config = dict(
    n_head=2,
    n_kv_head=1,
    activation='tanh_gelu',
    norm_eps=1e-06,
    rope_base=36800.0,
    bias='none',
    optimizer='muon_variant',
    lr=0.00839,
    grad_clip=1.0,
    schedule='wsd',
    steps=15857,
)
MLP neurons of a small language model. Each row is named by its layer, matrix (up: input weights) and neuron, and shows model dimensions 32-159. Each number is 128 + 32 x the weight over its row's rms, rounded and kept within 0 to 255. Numbers have three digits each.
Before each neuron's rows, "fires on" lists the tokens most often at its 100 highest values on Wikipedia text that the model never trained on.

fires on: "et", "-", "5", "y", "it", ","
L4.up399:084119080165109124098119088178143119150133095174167150115145151185141135094135169115126140180185126126089175141142133089090085174181163153183127138129162118120176132172100159126083091155102128125147101153058067210053156092100053197122094140096083095132101166147117125149115085110151157122172171120156140091133108123109123097097112116125120113124095096125100148136148110223148074215099

fires on: ".", "s.", "\n", "es.", "ed."
L7.up442:105140147116151135119136102110141102139132114105126139119126104083158132112095168137150095086118152133142104153103173168086117154158117119132187119147160117048131154113153155095171172091172147086116136113179100157188091141117063115115158152139151149191119115151195102173114194063090135101070175113132130074097134097095117135057102099151049114120170101095104143137183186162186101124136

fires on: "-", "al", "ep", " and", "et"
L4.up189:154100137181157143135177099122104175148096139103115135142132126104149117147194081120123069142149163089088111124140158079131099184166158149153193123088076184176111096096131167147153086174083100097126038129131100141140138131122097125133159142113092156109090122108176128128072089079189140057128140133055085091176059157111129142062191131150137127086091087104107149112124086150112144147055

fires on: "\n", "em", "==", "ign", "at"
L3.up2:155185126128106115154138084100060147099107128081112160136135106167154204132163174081132089116102111100046116130135125072127109122144116164098103107076112128157108165142115098163141141087130139118154159101161104104142170145134104141119131056134112142105195178136051149141138166107106156141148130078110123146077159124111157124132119129151087096114171078136159131168137055198188125109120

fires on: "al", "\n", "==", "0", "S", "ent"
L4.up154:099155165128105099187097121106104162124095142110185096097113116059110163148134189134151098119144162075101156128108134066176089135130140180192046079093089132096111104114140134157094193114146109155051087150210147106143148182099118131153094133097174169155164171129136087115140096093157091124108146103102166080111106168133185088134126130128161123138171136050138114188122081105151143118123

fires on: "s", "es", ",", " "
L7.up33:118160090144122130102151133160123157159113140168128147150160153110118055095113146155104116148092145150152153163143102183120209129098121094185121169103181106103088121150124165149150134162107088177104138183051137069128121153051145159121149075084164169180106108069137157120124092149052129098127170143115126134149120095089096160169121104109036109097186113113111179173114150159093152127143

fires on: "b", "ab", "l", "al", "g", "av"
L7.up447:136182125135158130096152161102109125159180153082102146185168147125145116141163182120104103139158180140125119158111057094060130083146147110059110127151094095117143077120174073188134116130155077144177180166076118160131122170159114134127082130135088155065128111120148142145186173135126079104115132133149153163115055130122115129056157156115126174113058154113134156198155121171121166124108

fires on: "o", "im", "us", "ov", "an", "on"
L7.up47:163176094100130155130147071109129110156129096152156132155166132126114105159108158083162134153147119110168149145130141110140079031161124147179124105117123148084110138156119175099124156144092077179137105178111083197187186143110101026177128091131161087135127091105145125100176140104143110120156145155108109173131084129154156053132099125125112139102104071067152094139133132102168166147175

fires on: "s", "E", " E", "h", " D", "oc"
L7.up162:132122099117132180132105087167135126104089166121129153134185172105049190148177170125159196169099069192139081119154110078109135117156121109020147084115133104142102103123167138145141140103179145150084085171114102106120127157173158142120127132091112137136105089121143132124155166107106151143117174132106163123156146185122072149086139126144078156095182094098133131158162091135081109149105

fires on: "ell", "es", "ark", "ll", "e", " of"
L3.up180:096133116165140122088129163172145126200089120147129102122150098137150116094103150193151097173101088142094143137148070153162154149164129138088112150117104141113189159134140096148109127072155103141100099106177124140098148148084132171105113138119064137113161121112135085102147138088103128135110133171112140099145143132111121144131104179094075133125125122099108128102067132205071069142123

fires on: "is", "ain", "ond", "ward", "en", "est"
L4.up45:088178127178114107099126137124112140185091106101191144134131133104063133139131029156192156054096100111148133124111160136062106139197157119166134098107125111127134114159166134112137107185125199146123113132158100098105107173149137101164161149133106100163160165134114125075139101104199109118102141168122134176128096109158141135127096151132134161157162145174098088149129083075130066140079

fires on: "ia", ";", "us", "q", "N", " Z"
L7.up331:135101111109156173160149152211130090182129153170123090081080118159152145134092145069088102120123105131154170103138112154131151164060139162131100109120107103146060166146182090144088104066128136063153087132088106144117127184085079132161122166126119046111108164117125139119155086152134094073107123145116194067112133115183165172091168141154087078102119091182100146157183139180130144129099

fires on: "==", "3", "2", "0", "4"
L3.up496:120099126153093103158137073164195107126095163170162127167148119173140123118116127098159110115110156139120156144120126123140121171141096123134094086135139173111157140181151171102124113147172109136125119159110126155143087104090126117102164078121168154041102185151121167100148127035075046120119105052126151089142087145126065167077170140119102089075167161176156124182136137120166182143074

fires on: "1", "0", "y", "es", "ed", "3"
L4.up186:120112089113135144107160118172142073124119110111115114109198098121193155151100157145143120190219093164117097115125148131154115096073147135132103094162155116117166108123122095095135146206119151108145172103136097135092151135124159091071140156091143133159064147069107145129122064141124123065147141147160093103176062068112149082138170117131086121141038075099119117105149120170116148092141

fires on: " ", " 19", " con", " tra", " 18", " has"
L7.up65:115133105059171086149151164175111104096109111160142097090130097156067101125176088153187125110120109150107073136133064163144169144125135095166111092128128173123103158137138113077154131107125102176088135085144121133144122083105139116081116073094151139127118096146119100121135120065185124112155135176158132126118135096153102185080139095114088099184115112074128144138113142159137135126138

fires on: "ed", "ly", "ing", "ven", "9", "8"
L4.up355:135137163118135151138136173101181144165139118115106131056107155099103135111101128154131133128127141145138098138112169098148062140135123124107113072153088098175135162135137182151087106059107168124157114130091082125112166188124116138100153198072121106130134195133118081078146146082127052162105096119173162124121145128146169097146135076061133126113071196081143161136080076155176076102113

fires on: "um", "om", "and", "ab"
L4.up27:130141104157164160088123145126206133141173140155164133116113143128112097122147160144086110097118123128153165114087145115089138114082146119164126109106154121172102085173121160156154158119105118149082146081145083169121116200138117064161085156073159133166109141101111165100156102151122090135121139164087081118146187140134248104103088119189100147151089139087112126125103097107135091160133

fires on: "and", " re", "ack", "pt", "z", "es"
L7.up449:102147126129169151133144124139096124148132144118152100154120058119164079060130144120172121143122119145177108101118119069158113201201136135114130159102037102119080186121159158052149108150159130132189166098127166145143153133133149086090125116178098119135140152104068172134157073115124115132142161139117083118104095051119131057130141114198149171153118151118169138137085129161124138081097

fires on: "s", "s,", ","
L7.up590:106123160120143147101117150150159120142128201130103103153169146097134141186068144104097078148144103102130142145148130168114140118149105163114088199129176075120081090151138158124105128110112134189088065082121137062113142085149157150112128173088121132158151064091108057136125131219065152137114131134191190075156174131111080160154127134131064143088198146136129100124094117147134144109082

fires on: "on", "e", "n", "ce", "m", "in"
L4.up348:065157121148108127129123118098108107177165092167130069162153161138153170148108171108163141145174125106125125130116166153080105131079101071209110115105124156113115147128141147016168120140146161131147157136175136126093169129163141077135140110116156120108177169095100131109110130076095158163077144188107132161167083090108152145104159177109119082103147094132175127155175074103177153118071

fires on: " B", "B", "ow", "o", " Y"
L7.up424:091120124081153114128138135170106087109126136172114106081152139145116121083135174117116138168164196086121155194161121122121063106108100161127082125142149135135097143128096141139136068153160066132117127076154180182112151171136120186178144175116122132171159148087098112146123134063165129047128154104155114102106105117120116151124138142206120138091144143100166099117127093080097168144140

fires on: ":", "s", "ow", "d", "n", "ss"
L3.up559:114160170176078120089127150184151124071118101153133093164167166132107150141096151124130130139075145119176090142116142154088152159137117163114080182122143095113135136094127132124141127157163148119106087191167113082115088145116179115102141118069157122134115134086130113101182103150126134078088151136132123115180073136161087178121131145101194094133206169188118083075198160157118067182077

fires on: "and", " him", "|---", "pt", "ly", "ely"
L3.up386:159096075136152174149201176156104149123133094095128142076124100151109141084155169126101096125113139063145081112149136131208118139129125152117138125057108128093115162161084181080168101139154104201147128111145120131066134110125081146092159139112135053128110157060129123112115136092127105175183131177159085130158140171156129118135115117117119153104095150100122096110179133228085123115076

fires on: "ed", "9", "ter", ":", "1", ","
L4.up132:101183082109168122200165123153151100096118150183135128122129172129113073084137069081138117164191127121164123184204145121167147147110172118148115144104102054083127153122075066095173136090124140169134136144123144092085112116101171094100079127136189110143146136112141107150140095192131148086173158174094121104096074092159091091144123158087038158124111076115123189139126099136121153096115

fires on: "5", "4", "8", "9", "6", "3"
L3.up508:082154197100144121162161118160143128159127135199151111100148103089082130094102132115158111081129159137154092109114189134155107130103101082169075106102090105114128101141094175109113167079128112124160118119134110161103110162164124178136156072065132140117171179084144129116078172048121095115141116072113119084113164173053141111108133103119123086039153163113087160126157136164180149136086

fires on: " part", "ative", " Part", "1", "ed"
L4.up267:121126068195135173102109047117147108126097129139125143187110127121128145166172124115134176168144142146148084172149127097152188137171113103102157141156157085131157122169086118120169089201131151148102105114101150132116125127125099092070186164139151130147167110106131123126166096148193095131131181131135121120100119082124135143148146115121144115084048054126109200110094094106100140190087

fires on: "20", "ake", "ult", "ame", "ade", "er"
L3.up365:192157158152136098136116181064137118162090125082130121104142120138168135060139087160177147162107135079089132123104074124154091119113104121146147127159135150109103104074092156134063159160120155096057131158072154145151127127108098062189163112161124166161123055170129127094104070149102138119134158111125117170093106186129154086144093087117116175113121165111128097156126172111147159137146

fires on: "m", "\n", " Re", " In", "ed"
L7.up227:149119167142100158093125151126087063141130098053090115147123110139148145084158107090150068173141118140120092115121074116165119066118097125080179085164155057165087154176166114076191156159107152134106159137159109049153100178090133132093113176162150109136148147094176171139109175106132109113140066144140111171105185106109119139083104143101184184157131102122144157147184109145188105068104

fires on: "ed", ".", "m", "g", "c", "ay"
L4.up582:087100108107095133133094107078132102168125147119076085168110120138142103172150151111086104161120069057177130114150144108092170134187142141082107069151196110142113147168189047106194097145123149093123095138155147086091128109156082136187154135141138060098162132162115119142084122147157162112089091152125167133128121115097113130112166190134116177141195185134092149138168158124139147109114

fires on: "th", "ain", "and", "it", "ter", "our"
L4.up430:123123077124092143132135077154070132056144078108150166147117153109183105115132153133157106105120127232109112140144079134136128143138131115168134129093069161159101106090087133113125196135114081150106165155135112147116144112124122113169152143103118138219123089052120196125114135134073156126189121171144204183157173119146115116148112163126089082135125130090151126160121148181132163066123

fires on: "o", " is", "an", "ou", " was", "id"
L7.up97:107142094118130096164105115086129143122157074152150166154153117097107087154112116096127125119164112139135101182121089103169135104115141097157131104123120124156162157088112151130174127165147092142124052121149090112180124133175158124104125188104119085131067154125191118117141147099148123131127113085151072150175180121101129100154100166143148098074101130081076056092190191135197077106165

fires on: "en", "e", "er", "ge", " Se", "ase"
L7.up528:119080081092099116136177111113115155116085135146142108137141058177160128058054120106134142172126057145120161086152093144117136151115140104110139125137119129109120089055144128156137121143121129104104154145114121158096130101121115248174113175190125137110193134149186076111124125133146069176118105138091076141167095144142133151187121074162071186076121089116119163122126161153135083185165

fires on: " not", "ame", "own", "ow", "l", "v"
L4.up421:165099129124136107091149137149172156133085147149151123165178097097160181144070088072061216151151170131098127077119131129156099158168095170135164109140122090106123156161093188087114110148117129093092113166131080153108142081105124092097121096119146124110153102148171142174187174137116132170100158144099192122132136132138096161101124144094120109084078145139157090124162095150091071201134

fires on: "nd", "art", "oth", "ay", ".", "ud"
L4.up124:113078114142085122158087066162171102096133122125109125158133123120130091079134147095151101122060142088152129136183122082103117050156135141155062118142149128098118133101149137164124189143107140081176106106141178062121113114079136127122153110185180127086197111147133153112082145107140128129136081085048116132102089120179144153148141143126177122156090132179080088128157157157138138159061

fires on: ",", "4,"
L4.up310:114123110078125105128082122126157118095194104163131138077201172119179159100080182157118096120109134107163125075183085164156093117156138117140101081054134114086119170104108116141111160144103170183139141156126104155112130110141166140131154175134117142131175112124143085111116126174119184143097139070140126166132149102157130141173185064158090115159120162194091116113122126094174107119078

fires on: "o.", " of", "ife", "h", "ol", "ir"
L3.up335:131128162159123120053164128098075094138091135086097065166090121122101090133148109134155103091100110147178157125120123115128103136101075093083114110146091213125127063156129142208184177123115152122112149160116031152169129134168178090150117075147144113125144153148135157114150108135156124161066119145123135116192165168149124111131146136100167139081155164112149152094113125095111197101118

fires on: "es", "ly", " of", "ate", "en", "P"
L3.up245:106129193137104127102199102185122083179136084112172149165122112114167082118169141149115139147123080140136144066164062092164140114095179133082111068103060159071164117137132091151148128115124096191117100105090092155119140075054170182145169148093109146105151128105128109144157129133177150100150131128101141125100129083135079173148136092098156124161139119112148078082123141198162098088109

fires on: "ab", "able", "ial", "l", "own", "ted"
L4.up50:136107102213117138150065090125145102165061093152187120118071134108114134152138119122129199155129185197134158118054139118139120125139122068064159098125082085109124163095152191084155130177104129122145160170156140091110150090121156106115157090106141123097133120105136163153132119068147133144099156138100150127123131115102143206146041144035136133113101166135132129165182098115152128079119